config.yaml
rope_fraction: 1.0
bias: "none"
lr_head: 0.00622
decay_shape: "linear"
MLP neurons of a small language model. Each row is named by its layer, matrix (gate and up: input weights; down: output weights) and neuron, and shows model dimensions 192-287. Each number is 128 + 24 x the weight over its row's rms, rounded and kept within 0 to 255. Numbers have three digits each. A neuron's up and down rows have the sign that makes its largest values positive.
After each neuron's rows, "fires on" lists the tokens most often at its 100 highest values on Wikipedia text that the model never trained on.

L5.gate1501:127146127072157101116090130158156139126105121137110118090120158117217095107120143159129112135105123101137127144121145119097150168165079138123180076067104160151111107074138088111146135176129107123116142158137143123112105113190145091149111132127088106133120157172147127108173157137120146165
L5.up1501:117092111129119097135118128154104141086118116118113082127153160078136141130113129154101128104123088084090162100124121108145110147162139118093168108100147193152112117109099102082151143122139101113075130143098120083158107143119140174137090136160095151151149089134142115153134141164115113180
L5.down1501:114129115166103181092149127143117102101092133136141131143104137129075153102076118109102130106171103133119109122115121108164087100125154134157110164163166140158107140113144164120116145078160097136090147091160110129132129127069114158128144153136150143108131121117136124135090182128143139130
fires on: " ", " |", ".", ";", ")},", "),"

L5.gate324:145133139086120129142137151099176130191152133136147083157120117138139139151108152114154097087115135115173152157137139130096159135143133105153152102127095131138141159099143100122100170152143095154159141092113095157124112187163095126156120148133111119154158159099119164115176122130136145139
L5.up324:158123129099148153135136096161147082150119156109152127155121126083104138138142131160067140148171124125134149144133130143134125096126143128163142102098175107157144175120118125138121140129095120155158115135170162162081101120093130144161146114159135116121129160108116105105070147070126110158
L5.down324:167158127114129097121085100117119143140162109149140143118144162124117150159126092092112089145083103124077100141140114151100084188147110130128164135147152108158105120089139144136150131160094094161126144169141128154108093145116111166085194122151109107030131111104145137107088125123123140144
fires on: "\"", "0", "6", "3", "1", "2"

L5.gate979:144092139118100103089146128112130166104105107140134181105138130080159110130159146119115125147084093157178158143061151163107133142120148098129084099106146114123164122171149107129104134170175130150118075117128147118150141160093129102117156107148143130133086124113126134133102129159166140142
L5.up979:155088120133134159125143118134117115095127131112134160086152167100132152123140139105127157155095117118144168104085142132124102131130154160106118076112137085143172130140070081162131156117124147177105135129152160142115137107141103124153108153115172174114094177150117129126110158130163124118
L5.down979:136131089123104111116103135130082140105120110134148156111129109103114091126141137154072134113144152130137133107092140114127149140124108060146107094140136152137136160137129123105148100119161098094105107143092114135118115132117118117078134135166106073147124122113135142118064102150106128165
fires on: ".", "–", ".D"

L4.gate1985:098145109083149130125107136165144159168129121138100129119147103117147146123130157130158116156101160105108135133144095113108105153163137141111153062108090132166091174133151147153105133116129114180130102075137108102115124136186127157078098155106141114133129152163096114165113145139175108108
L4.up1985:112100134091100120096131159119145105132126103144100140116119164172144146146114119182114093114120159146136105123120133089130115156177127117086108084165133131155123185117115114116091154150114115135114099103100149127097121098111120134130083145141135157137089153140096122119119136146128143109
L4.down1985:133113132142093142102101127084165107153088104135127109102113163161166123136121134157119088110110110140118126119129118105161086155128105116090113112143137140082181145108096138084137130143099108115120074113123165112137136149128116108101107142127123144107121133148116127113092106132123125110
fires on: "==\n", "==\n\n", " ==\n", "p", "In", "===\n\n"

L4.gate1352:105119112138088124107124131060122088108158107131131105111134099076098158106098151111147114125139145104070149146120168129121185100145174111167159115093104115132095136133140126106144131105126115141168146167108097162130145110152125134083119126146143120158099132143125133135113134146159167132
L4.up1352:131083119162110089126133174078136105113112136122143109122118138094134154138123153115143133158117126152145118098092129081146126105180123113149113103136143163158096108147160122120120098132108109173176172122101078118157120105104182167158090121151112166146126112140103149188120100095126122171
L4.down1352:142129121131156114146149130140094121069103118133122109139124119163153126136180155169176128127109113100142120109137106120115105152130142135163120127131153160147159095130110155106154159135128190099114110160093112102134131135121190137152118131148147161102116122175119121139120133088090143137
fires on: " (", "\n", " as", ")\n", ".\n"

L4.gate1220:102151086114133166110110167098123141116153139111110108143148093120143110099122110094144141143134125116091166143170159107119130134145100128151116133140115139107162110146155119136139151126144137118157132122108115136110134173150106100116125155137108117134179096088148138116124095121118171132
L4.up1220:149151124107134092059133095138118134122114120155139165117158137105125095160168088118151117148129139104090110084118159116122113127127116125151102144184136166120130107165135101110175131131157117131140119100143125133094087106121140106128134132144123098143156105135115170107118092176138153090
L4.down1220:133137101146109116138151144123116131163116143136155150138091119125085126124130114157097137125106111135151092152142161154119111114139114108117117139127141135132209141142123173120152121146131107162102148121144092145124113104129148159188115161118136151113126193148147121118125132111056122168
fires on: "\n", ")", " (", ")\n", " |", ";"

L5.gate40:145103098132111184163163152131147099125100115102108128088175106081123134121170079134072108162105097124145152125092151140147095149085082147121115134119113126143140136120102158148112183117115169167129118147130127106109128136157143132102150159106155112128114152115161123154134117110113113096
L5.up40:101130097122142126158128111151105099163154147119123100102172160100131113131137136165136128136153150139139127102123101137102117094179138123115153109158100147134110138137114106105116149147141139125135126128129121148134090144130132095085110134134122113096104139166146153103132106133102103145
L5.down40:098157120159121096155146122123118130131122079134122101154140135138104129126099126112128120135139143144107118132129086147124192120137126114112143099133164136143159141173125131133129104107122101121174157121152113139123123135141152128122116102102133153140100128128119121132113159135087139174
fires on: "C", "S", "c", "A", "P"

L5.gate2166:135126112161130141128128146143145145160115102099137121148123124127152174079146109138129134098174107116094121136090104122143112145101136159140175130138124167098167171113089116144139155128118118103146126168114155119130134123152148081109126168140136118111169112132073144124155130125113144132
L5.up2166:161106156109153121128134112152089127093064144119147115125123154162128096117106106134138098090107142132162092132104118091146128105106119136127096151147109086087125145188125117152152129154119113059119139136167118137129091107150112125150140159137164134154172133101147164139129134094164146076
L5.down2166:087111136136135148161146101125097109136159141160130128142123197133139130137142111148134152127096169126116117141110133123127099122105140146116080103099119112150156134130122164148161122097153195152130140122104174102135122129152115138129129102127118131125129077094144103112136165108159151123
fires on: "-", " –", "=", "ades"

L4.gate2236:132124148189118134120121141107107164147120114156133120107152127123135182107131137129169106087123146136109146155088099127129126136108156111150183125130132141112128134147097140151093139117086148145128116134119131087103160137111100130133137157113128041152089082104118111095170124149125123096
L4.up2236:158141162171101108125105122135138118139114139120172078123091116121134139063098122118176119095155089161140132158160121123147139127167104109172164173156129122149151154185100137133095163133091137144151138138133080108162128130147097131148141126159088126131150109144132151151152160133134139116
L4.down2236:143118142128136095151129114144172103135132127153152126151119187105102138060091110151148110133151109117112091172129123133163096144171130105143189128117160132107137126180129093142144131102093169102125099165102138121131111118129133127123120133120105123089115077134152123097116125151110090137
fires on: "-", ":", "=", " father"

L4.gate641:144133121160090173150160090171168109172162149174116151099132119154170113114082090116131090143117135102101194125121092122124150111147135171147102110081148139078147143106160125145128120149123141125137130156150121089085172120127132126149103138112099134155120146125102156139171142109156138123
L4.up641:146134131119129176118130114105108158102072140098167149160095125101111132175158150097148152109151121091116122133123166142140131129122123111101112109099166153124151121144107126152138127118130097123132109100103134134122140086149113109101142154086139122089152177155103093134172121123131116109
L4.down641:156132114119112198138113106116147109135152131124166114121168112099103110152119118141152089119146156096129157121094127135095136125121136110133102130086165067099135132112101131110127156138143102174134105115124125161147127128137081123115166141082114146091162161183067155131173120098096176104
fires on: " to", " can", "|", " of", " |", " may"

L5.gate124:109127113157161125126180121145113179113102126100137133156113131132115161106150111121140087077131112187133154125080132109134107166182101126143140110152088125118129110121125146170152160164094147095102111186100143117148126131139103082110120112166110130140106108150134134112167092128122112128
L5.up124:176164127149119109110149129138152110131117094121147142150122150112135076129106148151086157124108135173163117162116173110122151119145146139114120100119106162141137162161150130145142128124132100110094117140139096100144098156169136135147107133139110151148124144111129132145106119133158164154
L5.down124:161132097112137114122140070109141092151127098165100114152085140147096124152114109080153114125101144126142175165133136112139139170127127087126076106156115141110173083100160154163151122168127115165137118096132086131096132139126110172122064151121169155110122120126090132121102117125148161124
fires on: "."

L5.gate683:086109137101117077131095127170133084163105141127134090136161106120207096113125163131150123139107124124108166151173082146121177079125113135157138147130121111081161099097131095087139123145158126122140167121083125094124138103127146097114161159128137163085157130137115118133120122111130111091
L5.up683:142108137141108121122162128135105160118116115139105134092114122143135105130155102116136126129151111135128146156150165129124112092168130140145133102128147156104139110141151096109140061097106146152140119119114098181150124130117188121152099175136149157102101120098075167140176109131132112117
L5.down683:129092118146165105145118109110151121102101066098117121101097086120121150097179104122144155101141125104127115140130132115121097181124122119141125144151093128069145161107121125131103140143151163137121095115138142151159105127163133114136071176125103087137107132134126139108092111133157117144
fires on: "-"

L5.gate1099:155122112142131125082095130133183122159137089154090117127129110108170144150175112133127138175094082103108135104125101141120118093131082135129113073100114105133141143104094095137097113194123148114161125153133098092126096195143097110118125112163147120101093124116097144105149161094124142139
L5.up1099:095103110130125132125069145141149111099148085169106087169119178091173136120145135107103135108149108140126121106121118154135138106135176093128105125087188124168106098148116112097096140134164162142168138129092116145098098131151152134125135146160155151074118144129136117105139109090118134149
L5.down1099:122143131126071128140170136106095103137135144096135101133121120125115104097089159117184133087174166103116101154106146117111131121145150099150145170133163104102133121171149131123117101115153130110158123118109106137105134110137129109120093133125133116172088123147134112129117135162152101159
fires on: " students", "ists", "s", "ians", "ors", "ers"

L5.gate1612:123148153125126128165131099132103149141111128107137121136133122102165134128132133118097106093083104163096103103134093114161138123096136171090182122123167146111102115167118110112127107138116136099115164140119121083102154113108118128126127151149121139112110153115128116129111175112189175122
L5.up1612:142138122137143169118110137113125098128115113129166124104104152112117131106139135119141097167126106187144114112152110116131073157136128139189107140135124126131110155152157097142159155149133151134156099112172129108149160139109138138110082163153117120122168130125125136088110128102098153168
L5.down1612:118121121124144121110138123157155138090131135131165108119128152162141141086079129162124113101154103144123098127090149129138161104136155140141185123132131126112114096152140127123147141138152126100152156141130129116147108113118144117111150144147141103114125149131133116120123161133185162098
fires on: ")\n\n", "==", " /", ")", " is", "\n\n"

L5.gate250:115142160175144106120117145066126103103106140141151134130148117148161097127162148138150119145121133109161131151098130111092107119097131113138179144114136097128133174145154130129143107114070107147118123131108150165132091093136120113120156103104133107123173138137136094109114107105133100100
L5.up250:117118129136105113159082119111136112141090089082101093119109140138134147134165128113088077128121092132173115142133124134142112109137145118109112174124162154122156121102107132129156102131147110145154158110150106099099093114156137109155135121145116122134139167116096147129129168119155139137
L5.down250:141142162170166138149121127119142157133157149148142157138134152148130127096107106093156147125136140090101105126095138127161076102131103147164130133146124123131124112124143131150120167122101141087152082163151173108161133129123118088121159130109131099093130096166135144138159093110122129146
fires on: " ", ")", "ers", " |", "ations", "ens"

L4.gate849:139104169115158119116170116157112126139131172122104124137130133126102136152128127119147096147090133132127124139099141161108117113119125135078116115136121143147126108086094115140104113156149128139150152137109125135110146147166097097138154138121139112163120144132094139154090161124110096096
L4.up849:100101174096148178147138143121147114148154128133120121186101164164126138131112129116138115112105139152147122125151120136141124174103166106117155149121154125125118124151157155143134093131112130118113103131136155161085161136166145139166117127078122151165120133115117122168120127111148074142
L4.down849:110115150132123116168149132135172119189144136131110134152118114124118087111108142110128094141104160147109104152140146143103142103082158140143147153115161167063110087147144139120135120156194160109143098129123090159115120161113114120158115146109138145129150105099156135130130110120143090090
fires on: " |\n\n", "===", "\n\n", ".\n\n", ")\n\n"

L5.gate483:171156139118151131145097156156143167103128066071134100117118099136156109143092123113128121172104115118123129143133177088121087149091073107146142136092083150089161118114125099161176145146124116111097119165120145127127152147118130102105153149155132117151131155115143097125153155122120106086
L5.up483:102118156144133095129200143099152093159114155144129113106138118132148106122153138134115126125118124128135154176152114112113113143175150118139119121147106113176169148100130146113116121074134086175156100143121088084114117151162151157119114128131106122127124167131117148155113121142171144113
L5.down483:125127138164117155158119098181113113103104089128148079104142112094151125105118147140132079136101101148109122125102146076115093126105137124150164139121102139147146155104135124116148136113172098165115134141151168117106104138142164150117167162105162135163153130126183128105104132130128123100
fires on: "."

L5.gate1994:157180123088169087122146136117151139154121112135144163096176098133134148150152160159121110132134091130121156139173115133144158119108115114153129077097114131162110157102103136121140137141129135138140112140128100147144115142155106113109098118172142157147130114096121124107180150123133122146
L5.up1994:116121146156157147116100110139173128174161134121156117128133124107103123152148142143121137091143073138096123161102112121125113120188146128159139165117173126150146141123112109170129121187117133086106097134174146156141046154133127116092110128187141159119148124094160144125114149096108110100
L5.down1994:118133128099114117135086154094117141123156116150142126117156069121106129133118123131164103152090128070125117141120156151119140190100106142138115138141164118141124145139157141147072149137128119099108171148135105138122137159128093178118133133127144116121140114112116172146103146156140166125
fires on: "0", "1", "4", "5", "2", "00"

L5.gate487:139140095102104148115143070160085150145139149151147104102106178095163123124097145066125137096151097143098109084123088119139102119114112148163149128120116102096141149124107114162150123162140169129158147173165124159093162121147120106157107124117103150138150110133134143106164112114113128162
L5.up487:145114105157117112139147181108125159091145152133114137089114121107142106130140129104109123083136124139104123120111122162089107103112129123078088164195095079167154187130182151121109121137117166103162140156132146139129108106112133100126129126109163172130162102140140156139144104113147127111
L5.down487:123106139097122099107093164095141140126120105081150164107147055147109128173171162162142166125147129100133155136156143109125129136135177144052133158165150118097127142142187138143124128129089123103140103133084124159155125095111105140158114113120133117133125143174127134125146147126136089105
fires on: " |", " attended", ":", " highly", " season", ";"

L4.gate1018:114151081144157094141128171111138146186128111114174128139108143131141076095090149126139112147120140147113146085128160134109148132166137127156177118157123107087114137108144149179123129134148116147156117122095142095116106096127154185159100137148093151146095109150114138155157163168131137152
L4.up1018:116152105129089166099122129108095097147131127143136085106124111119106113111167110100142116100174169157062101123114129152133122136109108133098122155175091127111115098128092157106081153112120123106129106120131156111095085145178116126135156132098131145133129126139149129147123086108167132093
L4.down1018:112120151127127129112138133126146179162134142131131137114128114104116097131146116094126163165131107097142165147103168158142158137086152080100113132130116092127109151062109133145123143112116104139171120119079134143116119110170117127154113147083101100164128153102196104172117090121161137107
fires on: "-", " to", " Philadelphia"

L5.gate508:133149164123136119186079133112157096155160156102100138122123160093139133113123126118137138143116088135108143109136157116154130132109095136109133129100122096099171131109091132152118130088173107184127163135165148126144150130119111126109120119116114137140121115118122137128110178166178185125
L5.up508:129128092109141135130124127143110153137107118118120115118104122104126139159108132094108101122117145132126136154156094170101129117148147151136140102143100141131150134137124097162144132106149157136137124145155104140150096137132149101161156125167141147087113135131109176137157108111156118109
L5.down508:130127117182130131188119138147080130130169087101098114139111114102086097143141160109134081108127090146147129123160133157139125124134102109124160104130138142137146109150093125162141130113168155183153105147127091111139127155111132106124186129150107119140113114133117157137131217135154158126
fires on: " of", ")\n\n"

L4.gate183:116175150176151107118164092079164118140141105141178132096100173137151115138134147106145171159210123166118118142096132118124146115191166154158173129093183160137152161145129163130107139112149117158178132171137132122147115099148133159150103140120146133093106113137146118153114156125119141165
L4.up183:115123127159125106109098162122152145138164115125164151113102148124147122146124168147121174146150117136146107109088100135166127133170115127123134161141108179102131137140129104126141106137117143142147115136137095096163135091121165149111095155137129174168108144137165114110119159176151126158
L4.down183:143120116109128129116109100114109116121151076116148107123119113116116154131162100115161172120119128122109128116148103156133105122100103149096089113143156144128109133159086099104102100123111169134124160113127118116112112149113131108134133135156153167123141128159096156145140144090176153116
fires on: " |", " as", ";"

L4.gate2100:109101126129175173156151112154138136126094131101133110158150071139108125128133141111151100147112155152121110121073116124083083155170084143140117132068148121115174162116138149119107120145147101101142088124162168110126149160136122104099135116095102113149130162130116123121106146117152114095
L4.up2100:104167160124158147115114137107137122140146136078117105134093127151138120057089143109156121119115142120137148100158138130085133104109161099129161116161155171138093113105138130113137132127148171145129150106130114151108097102139110136156114114157090094112085154129156086099146124140112102080
L4.down2100:102124133116178163146137122148179126150123159143082134153125089150103099077121148123180111139085143133131154138085149110087118151130110115122144164084188138119136114127128134129111109160161164131133110125139146100118113115153145119140103169136117100140091152136126140103140147133116161128
fires on: " |\n\n", ".", "\n\n", ")\n\n", "===", ")."

L4.gate1954:112089132088101104172170131141148138105091204099148109112140109113128124074151127146144147120138124104100139155119099127110142164089108165134156097127122163118135113116131126108120156123168165161176109123120124122141085105179126091134136156127138096150078174159085183124118148165138104068
L4.up1954:114076099115120110123146134128126079136136137128119127168130116088139147160141122171138128147156121113167131092149122127130133131116110117135128136118147163150121119125188112159161095086109129150124130144102099144090151090096133144089119156124116134103108116105119133117139145102139145125
L4.down1954:108113097126105124159143113074134162122156108103110133148143134110108152130129116132131146115138139114173142146130174133117121158125092108119128139114108165125127154124181130164078102128141136150126139088099129134105132159089138121116131099139112116110073115105113119141144155097105129170
fires on: "-", " of"

L4.gate985:100119073163131121135100117162159119130117152137146149125138123133178130157139126112135094153152113139160142143100138117088104133158125118122169164123132130148113155126159119184143196165118144117153116129124142128152147152146139115166108125133101116095110128140092135167104132144153100125
L4.up985:120125120167127140109130110108110162103153131130130114115140116144123132126174084133079097138144143124135168165123143128115149145123101160102123166134124136144115135118115129133071166126157130138174095115123104126151125102120149164177072149141095079143089101161086146147137116117137128122
L4.down985:125118146163090144120136153117108143108153092127118137142144111097065155124135105167116127128160157110107163120119109134148109192163155132094082118130104130118114099146126150155118118138091107122124152148114104147116130108130165139128111161084094117158118132140143135126172116108155155157
fires on: " of", " to", ",", " for"

L5.gate2268:147134148115102119162100147154161151106178121111123107146106139150130112134076145139119091101147107120098118110158100109115148151133086152157128123110130125102109177128178139124152166138145148169136122117115133124140168113155135100132130120134107169096095129111116116114100159110137149095
L5.up2268:149137125135112136153138141141145113117116131133109096125091147104159131165117100146159147118165085099104121099102110150117090182101118161096105147126087109164121151106152108145139118088132118151151120120132152096107110090114134104139110120141152179139119109162106123174097133146148137149
L5.down2268:130127125101119144167137142140152076110142137117123153098094105095093124150139115133176176129132115080118125154117152140144111164159075091119105161112113115156143123143127082166124098128122131149114114116133095126123097125120131118158138103092119136132086135115135149140107129142113125122
fires on: " |", ";", "0", " I", " that"

L5.gate2186:104128150167138099176106148087126130103117099095193124084139088133187118120124178124170152158154114112147106089120125114054141163086143125129137148114140135119106111114123143131107133111116172141158119126150149089117078099122072128165138110089139050100133131126176110109128167108124147121
L5.up2186:153147132130145156129118125105124160159105140134128159116123126163142113181155116092136128131151112155163112134177107103140138146135153116161080115120140094133167127130160150137151091172142131091161096095106166111152121143097144099153123128089144139159139146138117169116101112113111084156
L5.down2186:140125147142148120122113078139124133136127129129133155160151151134137104104089120150118158136122137147123139139134129117126143155133119125121105103093134122074141132123160068091113118147126123183126116158111118081117159127150069109119153115108117085104112117126165105129124089134137124117
fires on: ")", " |", "6"

L4.gate2241:137099124124133144118134137111094148124103116126148159147141097145095116133107129169102087106108106148139116158131132137088132131109129107133131157142124129125168099179141113145125135145077156116120119146136177136114172109086123148111160096173122107119127067132163128079123115145138094142
L4.up2241:077111145171173108138099123131125115172122119101148147134135118148157094179123128137145122115114166153136141136158141143152122143109160160148125093129087120146107110129155159137107122105129148136089140161113119090105122152131129118175128129124127115159106157092101143094143175097165143116
L4.down2241:152122097075138134118123120124108112122109141170123117141138149152077154113120134173111117128106125158124101154072157115091149123136130116125155163126166125105129160157117114165112103107093159105138129128175162150125148101118133167087109134173147126159114069139172089146150154141167101154
fires on: "19", " football", ".", "10"

L4.gate1421:127123141157133117138102129172130124167144126140113115132118145109153133156140110150105159112125142145169147118156093124108152138112154129177115129152167098130157110086152134122116141138115084151135151102112089086164104134116096088141190160108163098112147120129110140130165122158113071092
L4.up1421:113112111187109133117142143151149140145129138109104146102187131121097097173150134107137139170174111137131116144125139150127109131143162104149123113183145143102127157156128119104085110124114142111112105137095093123144095138177128125122147163110123139129104112161108124120149147167144124113
L4.down1421:135107134144102117112172125108143179113131130112101107138163087132103138121134097141153111091135135111100139150133152122122106150131097130124113133120144164118121137148089131128074132133132129086131114088130115095096116114144139128130110143117169105114092136119132146159167143113123142142
fires on: " ", "–", "-", "+", "7"

L5.gate1812:096142127122159172154131117166152122152121084099130149079135125147157131129068149080148121158141087156135105118153116150119139148115115164140118103099106160117146141118104100169139136131149149129110132167118097150140120143171173103107133125149110095122094131107173130156154144110176137099
L5.up1812:114119115142105130152174107144130120125126087163114172098126091142132131132123138081123117092127136120101110142143100174139124113146147112103131110140112177150108136156140119121127141159127133070131126147139097102142132109141112112083124108145131106107128116104132141155176113140150118125
L5.down1812:125132151135096159112139125093142140104108111127111114116137137123111105076142112123144143115120110105091131109096138137132115151162122085124107137147115138188135112128159134086125124125152114081149151109136143121143145112125107121129116184126130110111133122134156128117143073144137095132
fires on: ".", "rd", "th", "st", "and", " to"

L5.gate707:111124112116103152136094106162142083135090115146106115154181136082164163089139142135135128150142105166154149106111102094146099123148136134130104135132155131116161115148113156124160166093134132141185101132127127119171106116126123159148122101117107068065101129144135153105136130141096137087
L5.up707:101128159122127120165120154147085148116161101106132113133132154125125100101132115146130086124163162137105164119114125116120097139125132107072115131085148117083124173156117118146119135123158103122147112093118128147142130149122145103110145127157117144090150076126130112140111105090124097137
L5.down707:161103094108078075173156152091149088139134105124153146141111108113084109149132123125085130123173138138144143159124163137125125131093137109100090102107111131104153144155133108097124112123171101155129118128135129177113176106116141121097170124137156100097108113073124127110087139179110133136
fires on: "S", "N", "W", "d", "D", "P"

L4.gate1679:157117156153102132166131140150135115164116084088121149139121075105146127122132113128157097101140144141138130111147097103117126112162144135143143122090152175098129134147128120092153140104158147126088100167153170107128165093144130122152110162124105158100085149114142100096133156103129144150
L4.up1679:150080118134151127150103177156110124136158115164139152146140141145116122159151145153127118141181129113120160114176146145122163104119075091092079113107093134149154122128144118132099106138149132078092069100148109136127133139107122154100116077090144147073113159106128119130098107127123123122
L4.down1679:146070118135120132154108126143140119138151089144115146149125105147156139145165157137157144095097127134131143151156132121087105085106128126147114122097107099122166140113168095081151154134152112094102060108151120122127151144129115112089157109169160177135108143135124128127119154118155092098
fires on: "|", " den", " bl"

L4.gate1309:144154134084158152149113133146131161177169164131144132146134090135143167108181130128114111155098127091109142119135078123121108144132093165131173116116102139115102109131161111146105154106178134184114164148138141096088134124106167130095167127094133121172158148154115128161127177082131145135
L4.up1309:146130085114135129130144145141147088085098136100108118083102112062141122127120120126132163170134078158129159109154133127123121162148115104112105129154096118154130127194086090161146125146098140116142133115110133122143074171121081067127153124147122103105102132088106085095093117133133086159
L4.down1309:090085151112151108161113142140146109133134120135135123130142127078080133126134099125179141143099054074131131119104091103128172133154074147110167107132139140137072145120155116109146154162155177155106135167164101091095115130099140095159176123132133098082115141140145134111116182092173112074
fires on: "20", "\n\n", ")\n\n"

L5.gate363:116180151141125130149119169137157159102143139103098079123113136164140085084112158119115148147145136101131132115130136146131152138121107087147164151077124139093118103133109130161142102144145110123137149108130147098136113136136134138159121120106127104128139135118119155083106150085124187155
L5.up363:148112163130120111141122111111114191146111122145148089189141112119128118136147126115152129176154090092161138151138123133106150113135115111141138149133147136122104116119154088128117141136144127144138142152104158087141113115091185125145189144158150114136138098136117176139099119125081144114
L5.down363:107118069150134123163123076094154119116104099157136136116110104083083129110152130108077089110145169175096147167120141097109097118135122118115085135147122170113172182123141132110142111116116149168140128151069130178126120175130096155144103150141091139099130121131156145099151187117140134142
fires on: " |", " |\n", ";", " (", ","

L4.gate733:099117138112125132135148147130122170126142118104102126095166139131091075158120152108132111151086139137126142124103078083093095118096138164104121091147100114136147139142128152162110096169157156154146105115119086151099167114177080130113140155134134150168119132091143101161104116097146132134
L4.up733:102130139122123127110123138111126148087143153147084154154097162156093143167151160116134139102111144124141155130150123079101101110116132145127101168133202079162117123178089103130117145123143110122140142100142151134096122108122085129126124140136179138129096130102175112143090131155132155122
L4.down733:162163119182138119088102093105142102131124153128175137121077119152132169139177129105137151097124156126131142116171139122143160145121108100153118181099184125127116113124129106114151188154094108141097124130143172109118071142105155138150109107105158143101110107105122144103154155152095099133
fires on: "==\n", " ==\n\n", " ==\n", " off", "==\n\n", "ade"

L5.gate187:142118146124145160131150101142166154136121122092146159111140116131132147128106128128109140126126149130088147128109120134155109150091098108104105111109140118097128129109174140123139170124072174165091104166139104074137154169157082097099185147096176073139127154167141114132118135142122108067
L5.up187:129139114112157131128158180139089096119118155124117141171170145145092150132107177092099135098135139110148115122180101148153100121129168111130117139139143151172101164141142106117149115088113119111124071104132115134122085128101114122133147090138163111133106132143141132143095098131131128129
L5.down187:102160131113070175144183132124095103138145151151127139134138138151097150148083152177108093139080136141116095107130091114169100089125153111119097169130116158148134112119127122134138119132153155168117126122128140107128146110150120123114135076155140147139108161151157126093114108129115146152
fires on: " ", ".", "ally", "19"

L5.gate1181:099118121147119112118092133162130161127156133153133129118139089142142125167161115150127151169177144124143173150128120104142091130118131142168167112105092153130136140093101108137172123148122152135154164146153117144128138113110120095129121133160145123119126128157143157105105154180155113144
L5.up1181:111131120158112133159115148139155123135096090136170145169130110096115155135095140133120114126160080076166085117113167100125102126105137109135134154152108121131126107154158139119134141106110143137178154107078143075141160094094160133139113145108123110186166080121149082168133116117116109123
L5.down1181:099134165136086142101097135144094134093129141137099126102148104113093133128154146125084148164108134141101159170129119112127137143139114147164110158126114135168160105099121100107146140141089128114147139139099100110151131126151141172128121116162145137131117105122133116088106097137121133158
fires on: "),", "20", "\",", ",", ");", " |"

L4.gate497:147126177097165099121115153103132113101126109096104154118150102154150124113119159126127102112128116146125161109113115110139134176122080097172145130108115129126152138104111111094123150178140142136131158154164114109137110143132111117113128124112122126153178105127126143144076119136106142121
L4.up497:137107169133160114173163155086175106158147126127114131087117085169147141097134139114121107176126100146104140151160131138119106150154117143193124104113116080128142094125136121134102156156122131123097148166166094098135130115171155137136078138139140126110145155084157142115172184119118140169
L4.down497:115127149098142104121137156108156104114098127131142105124156114108121135094109132130108114141107113125110155089144113117143122160134094085132137146119102133132136151090143117079100141163149107105105159165126117118153156120156116177111161159121131134166173105078150135137080132138121126141
fires on: "]", ")", "'", ".", "\""

L4.gate1690:180105113103103116159142116123131109143122122166146147104162104118133118117148111084161141172124130107153142136127163165115099121156151121109120126082106148150142123161167083128101161107096071124117171134139134153131122137156181135120117163112138168133110105116107142115134137111112132152
L4.up1690:125101122123115167134154118147096168112159093105116107122133157093130163128112130142149156103134097132130136089101130109115156165087113151139156141100160101131137156111145173111101112120151145114101158115117130157089111123146141086160144163142142135100089107131077127175123136109161134137
L4.down1690:113158126133134128076119073144159144122109157136115106122131160149095104104136192135112084137101139135127156134138133126119111124138112114121071120126120145137125158170125152109131129118140118167149130098116131154138130159136156139060136160107091100111141150109153113090098144145139133157
fires on: "–"

L5.gate632:172116151103097135140112138179133075131110125126129151113113114111144090111161133148142127115119148106153100124094075107126121077137120133162106160134156110142109146127134136086117147114123112110113123083151091150134093145107105088078144121123153108091085131182122140082130156143105110088
L5.up632:111140144097126147144161130164154154137097155116123173145169168134119141108150119170105135121117125139164164105130142123133097101125110100113148093114132141101152169121162195151120139134165086122128116097135109120102139155158128085131147134148144122156155070155130138129138126153141112127
L5.down632:112138153120139085101122151093139144161138132155079107175137129119128123158151147090163119131129122120118096149131155160137125147089101100134079134131184117120115107127133104107164145174094134149140099141093144092128155159103113123104108086187155119128158119163122151147108170135155128117
fires on: "s", "a", " w", "ass"